config = dict(
    n_layer=15,
    d_model=448,
    n_head=7,
    n_kv_head=7,
    head_dim=64,
    d_mlp=896,
    vocab_size=32000,
    activation='swiglu',
    norm='rmsnorm',
    norm_place='pre',
    norm_eps=1e-05,
    positions='rope',
    rope_base=10000.0,
    rope_fraction=1.0,
    qk_norm=False,
    attn_scale=0.125,
    bias='none',
    tie_embeddings=False,
    parallel_block=False,
    init='normal',
    init_std_qkv=0.0198,
    init_std_o=0.0,
    init_std_up=0.0198,
    init_std_down=0.0,
    optimizer='muon_variant',
    lr=0.0022,
    lr_mult_o=2.0,
    lr_head=0.0102,
    warmup_steps=200,
    schedule='wsd',
    decay_fraction=0.467,
    decay_shape='linear',
    final_lr_fraction=0.1,
    batch_tokens=131072,
    seq_len=1024,
    doc_mask=True,
    train_tokens=483500000,
    steps=3689,
    dataset='wikipedia_en',
)
MLP neurons of a small language model. Each row is named by its layer, matrix (gate and up: input weights) and neuron, and shows model dimensions 0-127. Each number is 128 + 32 x the weight over its row's rms, rounded and kept within 0 to 255. Numbers have three digits each. A neuron's up and down rows have the sign that makes its largest values positive.
Before each neuron's rows, "fires in" lists the words (lower case) most often at its 100 highest values on Wikipedia text that the model never trained on; "fires on" lists the tokens most often at its 100 highest values on Wikipedia text that the model never trained on.

fires in: "has", "also", "later", "published", "with", "for"
fires on: " has", " also", " later", " published", " with", " for"
L5.gate145:197043111074174164102102126122135152146128120123168104119110107130106105157091073150183103136101139165105177139091167100111133098161104136080107061076111108076162116092169140152190192097129107119092070095053129153126107125139116152127134083093145100131062166089094112174094089122096108211104093157137176093156077119132131149148129108174117120133091106129116125112113118129134117165128
L5.up145:160139133159211174071102118090177166127125144124138127136099172185143139159152132093144150129160201098171081145115146129116187168079109063055110142103121165152074084111196116145146119103162155151102084114083191138181129142103128195134109109137101088062140109090139111090125096120114097128146164168128097153091179108119117070125078031131125091129153108127106126087090158158097171156163

fires in: "of", "from"
fires on: " of", " from"
L7.gate576:151104122151127103147105171170112104156074131155152111152085123108139140102202126154130136202150152116098097165140114145159137167121174130139143148169136159106121087073080106059116103148106160096128087065071197095123143185107135118127113145119104156139138163098178114118108167129126180130107129196146088121117122155082161136178095121120146103175104098053114178156155099113098152147077
L7.up576:088075203097153074140139156101065105145117120111112104047157101105175091154100105182128145126133103156202123144093142161109182150115154127138099172174198107138163157127127096136121135131146106125106166110138055121158129119136054080105125086168110135175110165072128183084174114197142160145103122089168119112136110088073072158143173147121103107156150114121173110097162122131150184118179

fires in: "as", "of", "by", "including", "on"
fires on: " as", " of", " by", " including", " on"
L4.gate314:137126164117137132120124147103117112092072138116114117144147135120126173129175126088100086166139156151159200125169160142101183159224077119126163119113114106179106027130210048106152186151126157165168111105138122160179171140104128105081164092169138105135130145093148146091154154135108122108148182166198111063161170133137145186156179121089160114183116110179108161149064123155115195165157
L4.up314:113128086101127148095166169160167132141120115099141166135095109119123115183132103122153099133107140156118095137121110128153138075084096129169136146133095093165138131190105147184120113081127136217116119088102104171121119139120111143152186117122077071193198135107156159111115167104134091143143118123156157127134149194142073096167177152125142121165126172196082127115141120142129182094149

fires in: "has", "have", "had", "having", "also"
fires on: " has", " have", " had", " having", " also"
L12.gate13:163149098136164141114065162155162146115143133129160149136041178190123107059103148141104110145130158118173109113117123115133144139077130156083090121141181108164144123120149171128189139046174084126070000105145180196143129144202132168164122076059112130122124136129126081122138092147147116126085141121125160148153151068173081124149165066157160120137141112107143120127110096171090135158147
L12.up13:145182105169100108147110113143131165078174220161139129135082157123115145116103126096104167130112128075120145156124119143119131120093177114082111107186166138150155038131124087102168105101160093121131121090135139209140163135136144128179077053133181106171154153153138119140119128154181102104130111107123109152100106094141059130114171111162159119100103146140148098073081142150124123145135

fires in: "to", "of", "in", "for"
fires on: " to", " of", " in", " for"
L5.gate734:102123142197142140121116160141129081124127127149148127165150172086131152120129150176071134140148172098165140156179185120120122130119162110137137187113170157190131104108171099100164206103148112111123147094138103115100095078119164085153149122147115117090162119158100121122174075119152132058163122146143114119105098175175152126153087149095141133199083169137090152147127132133079178165089
L5.up734:161161167105123071133143116116084121164112103084123131109116132150171147137150118146180112137173141129116171168169110128076132173112135125060132155122140141134165146096086140131135118109138194110197144111155144068123091129131081085134147085188166119184093140150124109106103101141110171130160130139082153110128169113123144208196094114116148117123167133141080108110164103116166135176181

fires in: "of", "to", "for", "made", "appointed", "considered"
fires on: " of", " to", " for", "ed", " made", " appointed"
L6.gate260:112123138098106080089108198130099158119144122162091117081111084078126196143141155137141163135192144134062109144112106125118128208098202130135123108100105122109127155065136138149120123162091124108048064145140110128116104127155102102156161120148154170162144137097180100079125090107175130078151133133103107121164131114071109166135071140132182169146109124112079192160147106131164132111125
L6.up260:141143170088135085108119167167134132151111172113164117071090135161182116071087157138146133113097120138127126147114152115141135191065122094108093153116097190133132125092082169209164105107134103144120174119116119149164182155138116094138111197164150160100107146165177139050119127131086117085112112174112084079096120050110135154146114107097088179193151123122093162123158111137120087143200

fires in: "on", "under", "house", "from", "of"
fires on: " on", " under", " from", " House", " of"
L6.gate540:137102148163121183128123078133115090154150125113149160082158161096180148058136185065143132149113131110118140143153101128116104167141147083120138136201163125173151106117169133157144128122178193102189101078114128139135110145108140078080083116178079111076154185150167112188122161110164176138068104154169180142129152203109094136137127154070095103075129089115133158110099151093136098103112
L6.up540:144087150109137162142130084121129125204146092121159110132090111125120134081058162125133125121108141142170083139136080097162082076137122093154112124144123111154098138105126133179108132128182101139134090087129141179137183116138165074114132119107076130143132122068173153126143150124115158114152128189138161156198147184092118121164192183099091157163127113161141154128200148114151190119110

fires in: "s", "to", "from", "now", "present", "still"
fires on: "s", " to", " from", " now", " still", " present"
L4.gate183:114044087113122139118126163108162123169091138103151107112065158126165146152189160173182092185154141109212015184140112161126122144086134099155131158144149140112095154047079146125119065177168158149128057183134202108119042133194180188090101150109070098124186156107164129177118139095084132132145165188167098103128134059183153148153140174118164150115168153159157152061139192153114208100104
L4.up183:120142126142147099155181172211209116130143145115122151158047143127142162101174184136102126163105151144163126092119128130082090198138195130142064140167108150139130121040122158155156141180158171133106165112134085098141120111125090168110042091124086128132156181091133144127162175151096096150131114135144096100077093100198128145127145122117103069124131149121126182055164149115132145104120